Weights of a small transformer language model.
Architecture: RMSNorm before each block, rotary positions, no biases in attention or MLP, untied embeddings.
MLP neurons of a small language model. Each row is named by its layer, matrix (gate and up: input weights) and neuron, and shows model dimensions 224-319. Each number is 128 + 32 x the weight over its row's rms, rounded and kept within 0 to 255. A neuron's up and down rows have the sign that makes its largest values positive.
After each neuron's rows, "fires after" lists the tokens most often just before its 100 highest values on Wikipedia text that the model never trained on. A number after a token or word is its count.

L8.gate1378 [101 118 167 154 168 130 106 117 121 137 148 106  64 136 115 136 153  83 139 100 112  98 172 155 180 101 144 110 208 116 133 144 123 118  73 122  79 150 145 177 103 106 182 140 127  99 138 132 143 141 212 112 149 140 111 153  64  11  94  95 132  96 149 148 160 170 168 105 127  86  97 115 133 192 112 164 144 151 124 164 160 180  77 177 124 154  94 134  72 108 123  63 149 148 117  98]
L8.up1378 [118 115 172 130 118 133  59 138 132 117  91 149 120 114 170 125 131 154 110 139  68 141 106 131 132 174  67  73 165 139 116 137 124  79  83  96 102 123 119 136 138 182 110 139 105 137 173 163 151  63 129 202 126 187  92 150 106 129 153 124 115 131 129 105 115 111 129  84  60 142  98 116 117  79  92 126 146 195  38 112  71 101 202 130 145 118 135 109 133 156  81 158 189 181 114 151]
fires after: "\n" 39, " is" 7, "L" 7, ")" 6, " was" 5, "2" 5

L4.gate1354 [161 144 156 115 143 105 179 162 144 152 115 115 131 117  96 139  99 216 158 145 102 106 138 149 115 123 133 110 143 153  95  87 143 148 153 128 145 130 149 159 169 183 116 155 163 145  92 155 123 164 173 116 106 187 190 140  88  86 134  75 138 129 143 138 195 171 162 148  79 125 148 135 126 101  98 127  83 124  86  45 123  76 142 127 160 110 109 131 125 144 161  61 166 112 124 127]
L4.up1354 [112 170  75  95 130 143 128 128 187 102 107 163 127 107 133  91 122 153 223 123  98 139 161 119 169  86  79 143 107 102 134 101 144 141 177 106 134  69 151 190 172 145  83 174 136 107 140 162 104 142 163  70 139 219 156  62 159 181  98 148 134 158 155  52 160 161 110 196  87 144 104  99 132 170 124 121 137 111 185  98 121  94 108 116  99 111 124 138 115 167  94 120 163 118  89 175]
fires after: " a" 32, " " 11, " A" 9, " was" 9, " The" 4, "ta" 4

L8.gate664 [120 145 126  90  91  92  96 105 165 102 107  78 161 109 102 148  82 158  93 122 173 106 157 149 139 132 160 137 143 131 131 102 136 120 128 122 144 128 164 130 137 186 121 174 192 111  67 114 123 176 108 143 126  95 123 113 142 109  83 129  95 167 143 143  93 136  94 126  74 109 157  98 125 159 157 114  57 185 136  98 134 162  95  73 147  99 141 131 131  42  77 144  86 172 145 136]
L8.up664 [184 107 165 135 116 155 147 135  55 119 132 126 134  97 109 133 113 134 123 138  73 102 108 123 102 168 138  98  96 107 163 195 181  95 160 105 160 125 140 147 158  80 130 132 153 128 126 168 143 126 190 152 105  92  98 147 119  89  80 109 104 126 151  64 104 145 125 140  95 165 161 127  91 112 147 108  79 121 159 167 109 147 150 149 156 139 192 130 172 111 181  90 149 161 124 115]
fires after: ":" 23, "°" 14, "′" 8, "^{" 5

L2.gate1025 [151 142 104  98 140 141 119 133  92 159 114 167  63 176 190 127 135  28  92 238 108  95  92  88 147 101 104 140 103 197  83 163 143  81 123 114 116 134 204  72 139  93 109  86 148 165 163 179  67  92 147 156  92 158 168 131  81 194 117 159 114 115 158 116 174  78 133  85  98 122 110 110 187  93 137 105 138  66 126 138 164 137 149 148 128 181  91 120 121 164  59 158 115  99  99  74]
L2.up1025 [132 181 157 114  86 149 151 156  77 111  93 167  79 141 156 132 146  81 160 150 149 116 148 118 134 149  55 181  61 164 138 112 112 122  84 111 120 186 137  94 152 141 153 105 104 139  77 138 144 126 171 132  58 130 137 141 136 171 196 189 118  44 129 118 177 118 158  96 191  80  93  57 130 138  82 100  98  98 143  73 164 190 181 144  99 125 146 113  81 165 137 163 160 162 152  92]
fires after: "s" 48, " S" 8, "-" 6, " P" 4, "S" 4

L4.gate484 [108 145 126 113 125 145  88  66 119 118 121  98 127 137 119  92 129 131 125 134 101 140 124 142 147 123 135 131 155 128 138 159 159 141 130 144 154 144 143 138 122  97 115 226 130 135  96 129 167 132 149  91 125 149 117 162  94 134 183 170 136 118 140 169 115 131 125 107  99 105 133 156 210 135 135 103 143 105 134 111  85  99 116 148 113 158 102 117 123 109 151 124 117 132 183 163]
L4.up484 [175 136 138 155 114 122 150 149 137  44 106  89 154 165 148 146 117 161 143 113 156 103  90 100 130  81 110  93 203 129 129 145  87  99 134 150 121  99  79 137  95 128 120  90 151 137 121 164 130 174 162 172 128 159  90 117  77  97 189 167 111  94 171 113  84  61 125 170 122 147 109 152 117 130 103 107 115 101 106 151 147 136 111  84  76 137 194 112 120 104 135 148 138 126 194 130]
fires after: " " 38, "°" 12, ":" 4

L4.gate1024 [138 177  73 132 167 127 149 120 170 107 151 110 176  86 182 125 138 147 155 162  87 125  96  81 157  82 140  88  96 108  73 146 119 113 101 132 120 142  99 124 128 115 168 172 108 140 170 108 149  93 104 114 115 128 194  89  93 158 128 162 120 114 178  70  95 109 141 154 156 100 138 108  90 138 109 160 140 185 158 141 111  81 130  97  82  76  61 179 102 144 144 170 163 123 173  72]
L4.up1024 [115 120 122 106 194 125 142 155 149 118 221 133 191  82 130  95 111 156 156 129  75 163  79  98 137  87 146  88 153 128 116  87 174 228  98 121 106 103 108 153  91  97 123 142 151 144 156 100 132 119  83 126 136 155 179  67  91 202 105 156  62 178 121  93 123 176 143 153 176 109  92  99 113 122 115 105  91 152 152  91 132 135 141 122  96  57  44 200  89 111 144 129 174  95 124 126]
fires after: "." 20, "\n" 19, " A" 11, " " 4

L2.gate1245 [115 177 129  84 169 104 116 108 113 118 149  82 131 133 126 140 137 166 110 147 206 152 119 141  94 146 117 140 114 129 121 163 154 114 150 137  58 132 101 162  83 133 126 167 128 155  85 199 141 160 118 170 110 146 188 146 157 144 137 143 119  83 180  74 124 145 118  96 101 125 144  64  99 137 175 135 134  99  74 111 129 209 128 103  45 142 127 136 129 123 138 146 150 128 142 104]
L2.up1245 [106 113 105 117 104 131  68 124 148  70 139  57 159  98 156 111 133 115  79  95 173 147  75 106  47 119 144 119 139 115 142 142 106  94 167  84 123 111 118 143 114  76 147 161 155 143 104 109 131  98 105 194 114 120 175  87 177 134 164  81 121  69 173 102 152 143 128  76 157 122 161  93 100 123 124 171 135  96  85 114 126 174 111 142  75 143 129 150 104 156 147 182  64 171 160 139]
fires after: " was" 25, " be" 19, " is" 11, " were" 4, " being" 4, " are" 4

L2.gate29 [122 110 144  80  51 106 132  80 147 126  80 119  86  97 124 157 131 175 119 160 108 140  80 111 126 144 167  96 124 167 138 142 125 149 164 139 135 109 164 114 124 136  89 116 101 167 139 149  93 119 136 129 154  68  72 154  94 163 119  98 110  80  91 100 116 107 154  93 129 168  96 115 171 138  84 191 124  98  72 123 143 110  83  94 125 128 200 152 109 138 148 113 101 166 152 123]
L2.up29 [ 85 111 121 100  73  91 105  96 128  89  65 130 105 116 103  99 133 127  96 112 100 183 135 119 109 139 146 129 159  94 170 100 125 125  81 183 126 167 166 113 121 119 173 136 145 149 103  69 133 113 140 125 149 107 107 120 119 120 197 157 150 116  68 133 122 166 172 107 109 142 106 135 137 132 117 153 178 128  92 154  90 132 124 124 154 121 174 159 109  91 117 114  65 148 135  89]
fires after: " " 40, "-" 11, " Berg" 5

L4.gate546 [160 131 109 163 156 163 139 115 152 144 114 126 128 160 127 132 106 125 135 131 147  77 115 165 180 100 132 122 134 193 190 119 170 102 139 136 156  99 118  96 105 126 130 170 126 117 151 103  74  84 127 143 147 160 148  63  92 156 109  96 163 152 168 104 204 124 108 156  99  65 124  76 108 212 177  69 112 131  77 133 128 172 109 105 101 148 126 117 127 129  96 141  96  35 100 113]
L4.up546 [175 133 107 173 131 104 155 155 103 167 116 102 189 106 160 179  83 162 165 164 182 109 110  68 141  84 132 129 176 144  88 142 236 102 108 127 200 106 144 113 102  91 144 125 188 143 103 105 185 126  96  87  54  91 140 105 123 137  85 133 165 113 179 117 142 115 147 152 173 111 106 125 111 131 108 149 101 121 121 114 134 171  78  66  96 129  99  80 134  97  69 144 107  51  71 124]
fires after: " " 74, "D" 11

L4.gate489 [132 128 119 164  95 214 134 166 146  68 135  94 146 120 158 144 121 129 145 100 134 125 123 173 109  96 131 122 130  86  88  90 131 111 106  59  93 138 136 177  95 207 130 152 162 173 128 118 177 121 151 144 120 133 154 173 133 139 132 137 110  95 115 111 107 106  84 142 184 114 137  54 135 144  78 163 186  81 121 113 149 164 129 158 139 144  75 147  41 115 141 122 112 192 138 146]
L4.up489 [122 122 120 207 135 124 190 120  55 160  99 116 145 146 171 115 131  94 120 165 156 127 117 124 148 136 161 149 101 174  89 118 156 118 101  95 113 161 132 149 101 126 106 106  85 129 131 149  83  94  59 125 137 137 145 178 127 115 123  89 133 111  94 136 190 126 136  76  72 118  84 151  98 182 195 124 114 117 115  96 108 170 103 142 127 141 109 100  62 104  98  55 153 146 135 113]
fires after: "s" 20, "S" 10, " S" 8, " re" 6, " Bur" 5, " El" 5

L4.gate496 [128  89  98 187 128 152 118 146 123 189 106 118 139 134  60  68 117 150  83 143 115 109 139 122  99 149 105 159 135 191 157 127 170 106 117  97 129 133 141 224 133 106  91 107 171 157 138 119  91 153  86  66 147 199 135 107  76 153  77 148 157 155 140 165 101 172 166 159 150 137  57  93 130 124 143  79  37 143 113 134 154 133 119 106 156  47 200 119 149 122  98 151 104 151 141 135]
L4.up496 [ 96 141 165 136 120 119 136 161 123 163  98  85 181  49  88 153 178 110 134 150 131 105 107 113 155  79  15 124  70 105 163 161 207 123 131  88 149  87 159 151 105 169 133  90 103 132  77 129 142 145 101  94 100 126 120 150 136 115 101 158 164 157 162 141 119 173 113 118 177 129 127 119 104  69 171 171 119 121 155 145 171 108 118 127 180 109  78 143  74  93  55 141 101 114 201 160]
fires after: "s" 28, " was" 12, "her" 5, " Ben" 4, " is" 4

L4.gate885 [115 152 123 115 137 118  70  93  94 160  76 167 102 108  97  81 144 135  86 146 175  99 163 154 125 118 124 149 165 116  76 196 127 137 177 150  93  75 144 104  95 129 148 120 153 150 149 168 117 112  98 134 138 133  97 107 107  59 167  73  95 125 150  84 141 101 120 142 187 121 129 143 140 127 150 151 136  93 108  63 185 124  98 149 134  85 109 126 147 143 127 132 159  97 134  98]
L4.up885 [101 174 125 103 143 109 169 112  66 148 131 155 128 149 147 162 106 166 122 165 141 130 192 121 135 151 124 100 153 100 186 177 134 145  97 134 135  93 133 158  97 121 138 153 131 154 122  58 138 149 149  98 185 103 112 133 138  89  78 145 147 129 108 167 124 131 116 127 149  96 125 113 123  70 104  87 142 139 112 105 176  76 168 117 140 142  75 138  61 138 133 128 152 130  96 141]
fires after: " " 39, " p" 4, " Mi" 4, " Bo" 4

L4.gate510 [182 121 146 128  77 140 119 174 136 139 128 103 131 157  90 123 171  61 110 190 123 139 100 133 152  93 132  50 134  97 145  82 124 128  71 172 123 119 184  86 150 139 144  72 205 135 140 157 150  92  76 181 163 137 109  82 152 129  86 105 164 160 121 127  86  96 133 116 131 175 132  98  87  92 157 125 164 118 128 137 126 118 129 121  39 137  89 142 115 153  82  90 134 121 109  75]
L4.up510 [ 97 150 200  64 131 123 135 168 139 111 148 140  95 141 125 147 136  93  58 133 141 112 118 140 145 153 141  83 183 108 151 184 145 126  94 152 189 134 127  81 152 106  94 133 153  77 115 139 105  13 135 177 129 133 127 125 138 168 117 144 148 133 113  81 138 143 126  60 138 142 127 163 101  96 146 156 145 122 119 159 131  66 135  97 118 147 116 112 127 177 194  91  81 155 172 151]
fires after: " " 58

L4.gate1056 [158 148 101 107 196  78 187  98 102 110 181 150 104  97 117 111 140 151 195  89 158 108 135 201 126 134 131 102  95  92 140 206  92 109 119  57 102 151 163 168 135 131  77 127 184 118 125 163 196  99 145 127 149 173 100  78 107 113 126  94 162 120 172 106 210 138  95 127 116 146 179 119 101  97 115 110  81 123 125  56 131  91 148 179 101  67 134 149 148 129 119  74 168  94 130 103]
L4.up1056 [120 158  84 148 120 167 109 129 123  90  99 109 167 138 150 126 113 106  85 143 157 138 139 190 156 118 124 128  82 104 108 155 114 102 130 145 124 127 122 142  90 196 157 153  78 170 145 147 155 128 109 120 184 121 130 175 137 149 180  93 137  88 194 120 165 135 128  95 128 153 124 143 109 114 146 122 125  93 107 137 169 151 141 157 109 108 162 147 101 152 163 153 168  51 135 117]
fires after: " " 46, " (" 7, "M" 4

L2.gate109 [178 105  70 119  67  93 124 157 171 130 174 109 120 108 134 188 186 141  87 121 142 177 154  92 122 113 162  99 138 164 132 137  95 109 121  92 157 119 173 192  79  73 131 144  64 165 110 112  61 172  98 115 157 154 167 128 123 141 161 139 199  98 145  84 122 135 110 151 131 187  80 115 144 129 181 166 190  75  47 161 167 126 100  87 133 109  74 144 104 163 130 154 162 171 103 144]
L2.up109 [150 136 123  80  90 111 139 127 145 143 141 123 125 128  80 183 122 202  57 128 189 162 136 174 110 153 162 105 143 138  98 140  96  94 141 107 140  97 193 194  97  70 115 125  85 163  58 135  93 141 124 102 147 176 148 124 132 110 124 108 190  75 121 119 127 131 121 119 135 149  81  91 118 102 150 188 178 113 101 139 166 141  99 120 119  88  78 107 139 128 109 147 162 145  47 129]
fires after: " was" 32, " be" 15, " were" 9, " is" 7, " been" 5, " being" 5

L4.gate537 [106 173 113 111 136  69  79 145 105 176 129 202 156 153 120 165 129 115 182 126 161 159 100  74 152 150 162 156 107 156 168 120 120 140  84 151 140 112 110 190 158 117 145 128 151  86  83  87 180 134  96 109 112 110 111  85 158 100 132  98 149  85 106 129 149 176 152 137 166 138  93 106 131 124 114 167 125 191 113 143 178 155 181 115 146 136 120 134 184 209 170  69 119 111 174 128]
L4.up537 [141 162 142 164 114 142 149 172 146 108 142 143 166  85 122 179 151  91  86 157 172 116 123 173 135 115 142 169 113 115 111 120  62 121 105 164 100  97 110 180 112 113  43  90 149  80 155 180 103 136  82 144 147 135 116 107 156 110  97  96 165  55 114 158 151 105 157 136 127 159  96 136 177 178  84 198 135 135 154 148 120 166 115  98 145  89 155 129 168 192 145  18 178 115 123 161]
fires after: "S" 26, " S" 16, "s" 9, "P" 9, " I" 8, " Su" 7

L4.gate853 [156 188  88 115 180 159 123 111 132  93 169 117 195 170 175 107 141  91  90 166 110 172 110 137  69 144 122 124 193 182 122  98 100 172  66 160  46 152 126 172  96 155  49 161 160 159 127 114 109 151  76 125 127  83 199 173 150  93 157  79  87 147  98 181 138 149 180  81 143 164 133  97 113 163 112 169 129 114 122 113 158 101 111 100 117 121 133 144 130  90 144  74 114 107 110 143]
L4.up853 [145 173  64 143 102 134 148 100 107 123 143 186 181 207 110 126 118 138 129 137 101 117 131 104 143 139 116 157 151 100 170  86 118 112 150 132 121 134 172 122  39 141 110  70 129 165 192 129  87 142 146 103 106 146 205  75 136 109 147 166 129 173  69 114 114 121 158  61 129 117 177 138 204 105  88 156 175 162  36 116  76 127 114 161 117 162 102 128  93 145 176 117  94 180 103 161]
fires after: "|" 42, "-" 12, "ra" 5

L4.gate448 [126  71 134  62 105 146  88 172 101 103 134 113 142 139  84 111  47  89 136  72 107 116 157  58 135 168 153 167 136 104  98 121 145  53 100 128  67 141 120 125  69 128  73 135 111  85 124 144 141 102 148 111 109 131  88 119 183 126  96 154 127 130 138 127 110 147 196 175 118 138 137 135 134  98 169 182 141 141  84 161 147 191 188 110 161  93 144 124 171 118 109 143  85 173 137 110]
L4.up448 [166 149 143 115 126 144 117 141 122 118  93 117 125 139  90  50 128 138 145 126 135  96  88 108 109 169  88 199 141 191 137 121 109  97  97 139  98 166 164 169  70 121 148 146 133 148 122 116 112  96 127  77 182 178 130 115 170 107  60 125  71 106 153 157 121 111 200 186 128 155 132  89 119  94  98 178 155 123 104 154 112 169 147 154 173  81 107 123 148  57  74 101 193 186 166 121]
fires after: "s" 26, "S" 12, " to" 8, "is" 6, "ers" 5, "es" 5

L2.gate167 [181 177 124  79 117  36 169 108 178 148 144 114 117 136 130 121 134 141  86 164 148  83 121 126 148 115 113 145 169 140 126  97 112 111  67  83 162 101 172  87 129 150  88  99 104 159  80 183  76 151 132  88 141 121 100  75 126 172 127 145 132  87 131 146 157 156 139 158 152 158 180 113 149 175  55 191 106 171  59  57  99 124 118 113 133 162 129 139  47 114 110 102 123 136 153 132]
L2.up167 [164 127 104 138 164 203 172 185 100  76 107  96 137  89 160 126 134 188 105 119 154  97 106 112 126 162 117 127 161 142  92 105 168 162 108 156 158 101 100 149 119  84  94 177 111 114 146  75 101 158 135 147 139 153 193 126 131 123 136 152 154  78 113  94 112 124 139 133 150 141 106  73 149 180 198  93 142 179 113  82 156 134 117 137 116 121 136  89 105  57 141 156 218 121 152  96]
fires after: " p" 17, " Sa" 15, " Ca" 9, " P" 5, " A" 5, " S" 5

L4.gate331 [140 120 147 167 155  81 157 164 165 111 141  95 162 141 103 133 139 125 123 167 162 105  81 133  86 125 110 148 115  53  95 145 145 115 125 135 131 155 147 136 102 119  91 103 136  67 129 163  97 178 115 143 113  83 121 137 202 151 171 172 150 102  96  97  56  79 101 139  94 158 102 102 185  63 141 120 120 139 125 151 102 108 135 141 116  99 176 120 170  88 156 110 182 145 177  95]
L4.up331 [144 118  87 128 136  82 179 152 155 119  85  80 180 143 141 135  95 156 100  90 151 174 154 124 162  94 145 125  93 116 109 152 213 140 158  96 155 113 182 170 156 248 154 120 179  99  80 146 142 135 111 124 134  45 161 163 177 141 159 130 119 130 132 176  73  73 102 126  93 114 129 145 162  93 118 127 176  76 122 190 107  98 165 107 143 136 149 160 150 135  93 214 160 167 211 147]
fires after: "R" 25, " R" 12, " Al" 9, " Ri" 5, "z" 5

L4.gate957 [140 113 175 139 143 118 102 101 125 108 166 133 117 127 105 111 133 123  95 184 143 144 132 152 153 106 154 113 109  74 177 124  92 141  77 160  86 118 108 122  87  98  97 109 177 132 176 121 103 148 142 112 105 158 144  94 163 127 153 119 157 110 188 113 128 116 173  81  95 114  87 110 181 114 158 149 137 123 124 136 168 130  94  76  37 129 122  99 152 169  82 149  98 122 146 113]
L4.up957 [147 197 153 147 127 158 126 116 128 156 118 175 155 113 170 128 160 195 130 118 111 144 127 136  98  90  80 154 182 167 143 104  89 122 132  99 135 121  90  54 143 176 101  84 163 167 141 107 121 171  56 117 123 176 100 116 115  89 173  99 106 124  95 150  31 111 101  87 117  85 165  72 175 100 133 131 124  79 138 106 106 196 191 143 114 146 101 115 138  95 127 131 143 163 119 186]
fires after: " R" 22, "d" 16, "R" 8, " N" 8, " L" 7

L4.gate789 [127 125 145 155  78  83  62 156 165 100 132 151 188  91  67 115  72  84 130 124 136 128 130 163 134 121 111 166  80 113 138 123 107 135 188  47 144 140 137 144 119 107  87 169 112 127 140 143 135 182 148 116 174 134 134 116 132  89 114 133 177 131 132  93 179  78 175 142 134 132 177 169  77 125 119 124 180 138 136  79 161 201 114 144 124 160  76 130 151 109 121 147 107  88 117 116]
L4.up789 [139 157 132 116 110 112 106  81 156 143 100 140  83 121 144 116  84 144 159 100 137 153 156 160 135  87  67 145 171  94 128 117 177 113 144  80  95 131  93 114 122 129 142 121 171 158 137 119 118 174 183 151 163 109 120  94 116 170 145 130 163 124 178 101 123  98 156 150 148 122 129 120 131 156 139 185 150 149 152  90 107 109 128 175 105 122  61 107 123  40 132 154  72  89  82 124]
fires after: " " 48, " St" 8, "mon" 4

L4.gate572 [140 154 205 129 147 171 127  66 111 140 157 203 148 143 182 123 145 139  53 115 118  86 141 127 101 126 169 148 113 162 163 174 145 138 106  97  89 141 100 124 145 120 150 124 154  81 134 151 133 158  74 144 157 181 181  88 129 124 123 129 125 132 175 118 140  93 173 122 149 106 160  83 150 195 107 164  89 141 137 144 142 120 144 118 121 117 107 169 108  74 205 115 128 159 140 126]
L4.up572 [127 152 144  96 111 126 150 110 125 132  85 123  50 110 118 112 113 144  98 148 140 132  66 129 120  89 119 140 146 163  77 142 158 114 108 125  79 136 154 118 188 122 105 146 112  98 160 186  58 126 123 160 163 144 137 134 111  93 171  92 113 140 212  90  96 128 135  85 170 155 117 122 120 124 179 130 182 143 168 153 147 143  94  86  99 131  94 108  94 140 176  70 161 131 144  34]
fires after: "S" 26, " S" 16, "K" 8, "G" 5, "M" 5

L4.gate879 [129 120 162  93 122 127 130 123 162 176 155 155 123 217 164 127  86 161 137 159 156  94 136  83 171 143 106 128 149  70 129 107 115 104 108 177 191 153 140  83 147  49 168 165 111 120 202 151 129 133 164 114 100 132 174 132 105  71 126  94 118 111 193 149 109 148  98 141  63 125 117  92  99 122 160 151 116 147 150 134 178 146 142  93 103 109 132 178 183  68 126 106 119 169  97 146]
L4.up879 [135 109 152  76 175  80 140 124 164 101 156 169 135 163 178 166  74 114 131 158 132 109 120 137 151 112 152 140  85  68 164 131 158 112 121  57 179 138  91 131  60 144 101 174 180 145 180 196 133  93  86 124  93 115  65 152 118 150 165 192 107 106 154  81 119 116 127 114 202  89 165 136 144 111 154 126  79 106  79 162 123  92 201 102  93 111 166 127 107 169 116 123 136 173 151  58]
fires after: " " 42, " Ber" 6, " Ver" 5, " and" 4

L4.gate1723 [134 105  97 164 131 152 165 103 181 115  79 167  84 140 188 130 137  89  94 139 114 138 132 174  97 172 111  90 110 162 151 154 127 117 124  80 104 110 116 102 126 118  89 107 149 177  96 114 176 172  96  99 100 126 151 116 106 104 115 100 129 133 151 140 108 143 113 133 177 126 116 111  92  89 120 142 115 141 106 185 107 164  73  79 165 140 123  77 117  92 118 108 111 135  81  66]
L4.up1723 [148 142 125 143 148  91 125 136 170 137 102 114 117 108 109 103  65 136 158  85 124 141 164 121 126 111 126  47 122 144  96 124 114 133  88 106 124 138  91  82 133  41 102 131  79 122 182 147 150  61 112 158 105 139 109 133 169 160 125 132 141 111 150 114 143 159 133 144 139  82 116  99 155  67 136 212 139  99 132 115 164 167 137  74  83 160 140  91 151  83 107  95  82 118  89  70]
fires after: " " 50, "fa" 4

L2.gate1425 [183 117  92 148 150 202 112 159 110  93  78 122 143 119  87 159 139  97  84 153 100  58 131 122  96  26 200 125 100 127 137 117 130 136 133 115 158 137 129 146 109 121 106 171  91 127  96 110 123 143 111 150 180 138 133 194  94 124 136 152 100  85  73 167 127 137 109 189  99 130 112 167 145 190  35 158 153 119 102 144 195 107 118 131 148 116 142 139 183 177 146  99  95 123  98  94]
L2.up1425 [146 173  68 129  86 155  98 129 137 115  81 153 226 110 131  41 134 103 188 145 174 120 135 123 118 126 120 104 150 128 129 124 105  55 123 126  77 147 118 150 116 124 112 157 132 105 118 141 126 136  86 151  98 209 140 135 136  86 115 137 166 115 155 122 145 144  95 106 175 145  59 123 101 102 153 125  93 135  85 161 127 145 165 153 113 111 153 118 105 132  90 136 104 134  98  91]
fires after: "s" 79, " S" 6, "ox" 5, "es" 4

L8.gate1221 [190 140 119 109 100 111 106  83 115 131 136  88  86 120 140  99  89 165 108 117 115  96  79 149 127 108  74 144 160 174 155 130  91 110 148 128 156 130 232 147 111 175 146  77  78 111 134 164 120 101 137 169  75 157 112 199 179 127 116 140  94  94 126 114 203 134 120 147 152 130  93 161  52 160 117 136  93 138 122 145 156  82 125 145 136 170 180 129 160 119 113 113 149 130 112 111]
L8.up1221 [122 136 156  89 127 114 164 142 108 144 189 172  99 172 138 137 182 141 124 167  66 129 187 147  94 107 165 181 227 175 121 140 118  50  85 121 119 124 142  87  64 141 134 103  75 205 128 101  96  99  85 156 110 148 170  79 163 102  83 141 124 143 191 170 133 169 189 108 139 133 121  93 176 179 108  97 104  88 129  98 154 151 129 113 118 115 105 143 141 145 131  90 136 101 154 140]
fires after: "," 41, "0" 15

L4.gate44 [155 107  90 139 152 105 128  86 160  63  98 131 159  88 107 128 142 108 100  84 122 120 173 145  70 127  66 171 161 118 164  81 124 105  89 145 135  95  95 113 128 128  88 174 135 156 124 126 107 158 131 130 118 151 178 137  85 120  53 143 147 139 151 111 155 166 119 116 145 180 132 166 157 106 158 136 124 132  91  83 126 144  80 104 154 107  85  74  54 109  98 186 141 112 123 168]
L4.up44 [170  96 141 164 171 118 131 202 111 159 121 177 107  68 118  89  89 130 124  95 140 184 213 177  92 138 122 141 138  60 166 115 137 179 107 162  85  73  94 140 107  95 140 168 175 142 125 149 139 183 105 120 136  73 130 115 114 147 149 170 168 112 115 118 192 109 122 226 122 127 140 148 158  66 162 128  88  94 122 104 113 137  73 105 115 141 196 156 150 188 148 151 106 170  74 163]
fires after: " " 42, " re" 14, "-" 11, "te" 4

L4.gate263 [ 83 120 153 125 160  57 176 169 136 129 109 119  89 109 170 162 139  83 181  52 101 131 127 114  91 109 157 143 104 147 146 119  86  81 163 111 126 116 131 117 143 127 120 137 143 128 130 144  60  88 103  86 177  83 138  96 179 145  78 117 170 169 169 130 140 142 118 105 136  68 129 142 122  99 122 122 160 170 136 119  97 114  99 159 139  90 104 145  59 111  84 145 142 105 136 102]
L4.up263 [137 101 142 165 150  99 143  82 160 137 148 146  51 151 127 157 119 110 159  82 145 164 104 117 134 110 176 133 210 119 134 103  58 110 161 110 141  88 105  97 122 120  95 134 143 108 114 122 109  93  72  82 183 112 116 116 145 122 104 138 142 174 163 116  93 102 148 144 148 120  41 128 151 108 149 166 184 171  88 131  98 114  84 110 133 157  97 107  50  89 116 171 131 117 167 155]
fires after: " the" 50, " The" 21, "The" 14, " " 8

L2.gate1182 [ 89  92 157 149 132  69  82 163  97 128 129  78 101 120 157 108 112 185 130 120 123 117  73  93  59 122 142 135  96 137 143  93 148 145 141 123 122 107 115 170 135 121 108 158 109 200 189  46 124 158 128 168 139 139 127 117  69  63 106  98 140  79  93 164 156 162 172 122 130 167 119 126 104 157 130 152 165 121 149  95 197 152 123 156 142 122  72  50 102 155 170 172 156 114 156 123]
L2.up1182 [142 141 110 106 128 124  93 128 101 137 179  62 115 138 159 119 108 156 111 153  66 156 152 130 184  75  83  99 124 120  92  72 170 181 152 109  61 144  89  78 137 146 184 145 132 158 132 150 133 192 154 136 105 152 106 203 111 126 166 130  96 151 145 111 103 116 162 121 127 119 106 112 111 138 148 154 146 104  24 138 123  61 127 156 139  81 117 104 110 148 124 135 114 157 116 126]
fires after: " is" 33, " was" 25, ")" 9, " to" 7

L2.gate1577 [114 195 160  62 174 106 146 132 135 173  94 154  97 124 160 123  94 210 199 184 147 135  99 185 119 143 147 132 123 147 114 191 159 111 131 126 105  73  98  97  91 126 151 103 139 161  94 188 147 151 144 142 151 137  78  91 115 140  99 168 129 136 134 168  91 102  94 128 153 189 122 155 126 127 145 155 130 153 163 158 104  20 163 119 108 152 148 104  87 127 146 109  94 179 150  82]
L2.up1577 [118 128 199 121 143 119 162 149 144 154 111 169  94 100 161 154 115 148 169 182  97 167 123 169 171 182 142  86 175 112 175 174 183 198 131 113 140  89 181 142 106 140 103  81 144 168 155 102 177 111 159  72 165 131  84 129 125  62 157 169 145 152 176 166 129  72 147 106 113 151 114 123 136 113 159 146 107 120 122 180 115  50 134 123 137 127 157  86  64 178 100 149 110  98 103  58]
fires after: " " 42, " En" 9, " Mus" 7

L8.gate223 [150 113 162 141 186 129  45  94  94 148 147 155 157 157 144 107  95 104  94 166  96 156 144 118 173  90 140 137 143  99 116 203 113 163 182 116 138 149  86 161 159 116 141  95 205  94 134 148 146 127 143  98  88 156 152 150 146  92 138 124 122 149 135 110 130  59 166  96 128 153  86 125 152 150 147  90 116 117  78 127 127 124 131 106 117 181 119 148 135 148 103 109 126  92  80 142]
L8.up223 [104 192 145 172  97 155 122 129 124 120 111  95 144  64 107 130 113 140 142  69 137 178 177  91 157 142 117 172 116 129 198 101 105 147 128 111 147 147 153 110 129  28 152  37 168 181 153  81 113 151 108 151 105 172 143  98  62 106 113 157 116  61 132 143 125 165 165 158 176 108 192 123 107  72 122 132 106 165 211 142 112 104 103 111 117 112  50 126 112 151 116 118 126 103 122 159]
fires after: "st" 18, "w" 8, "tain" 8, " St" 6, " W" 5, " Sever" 5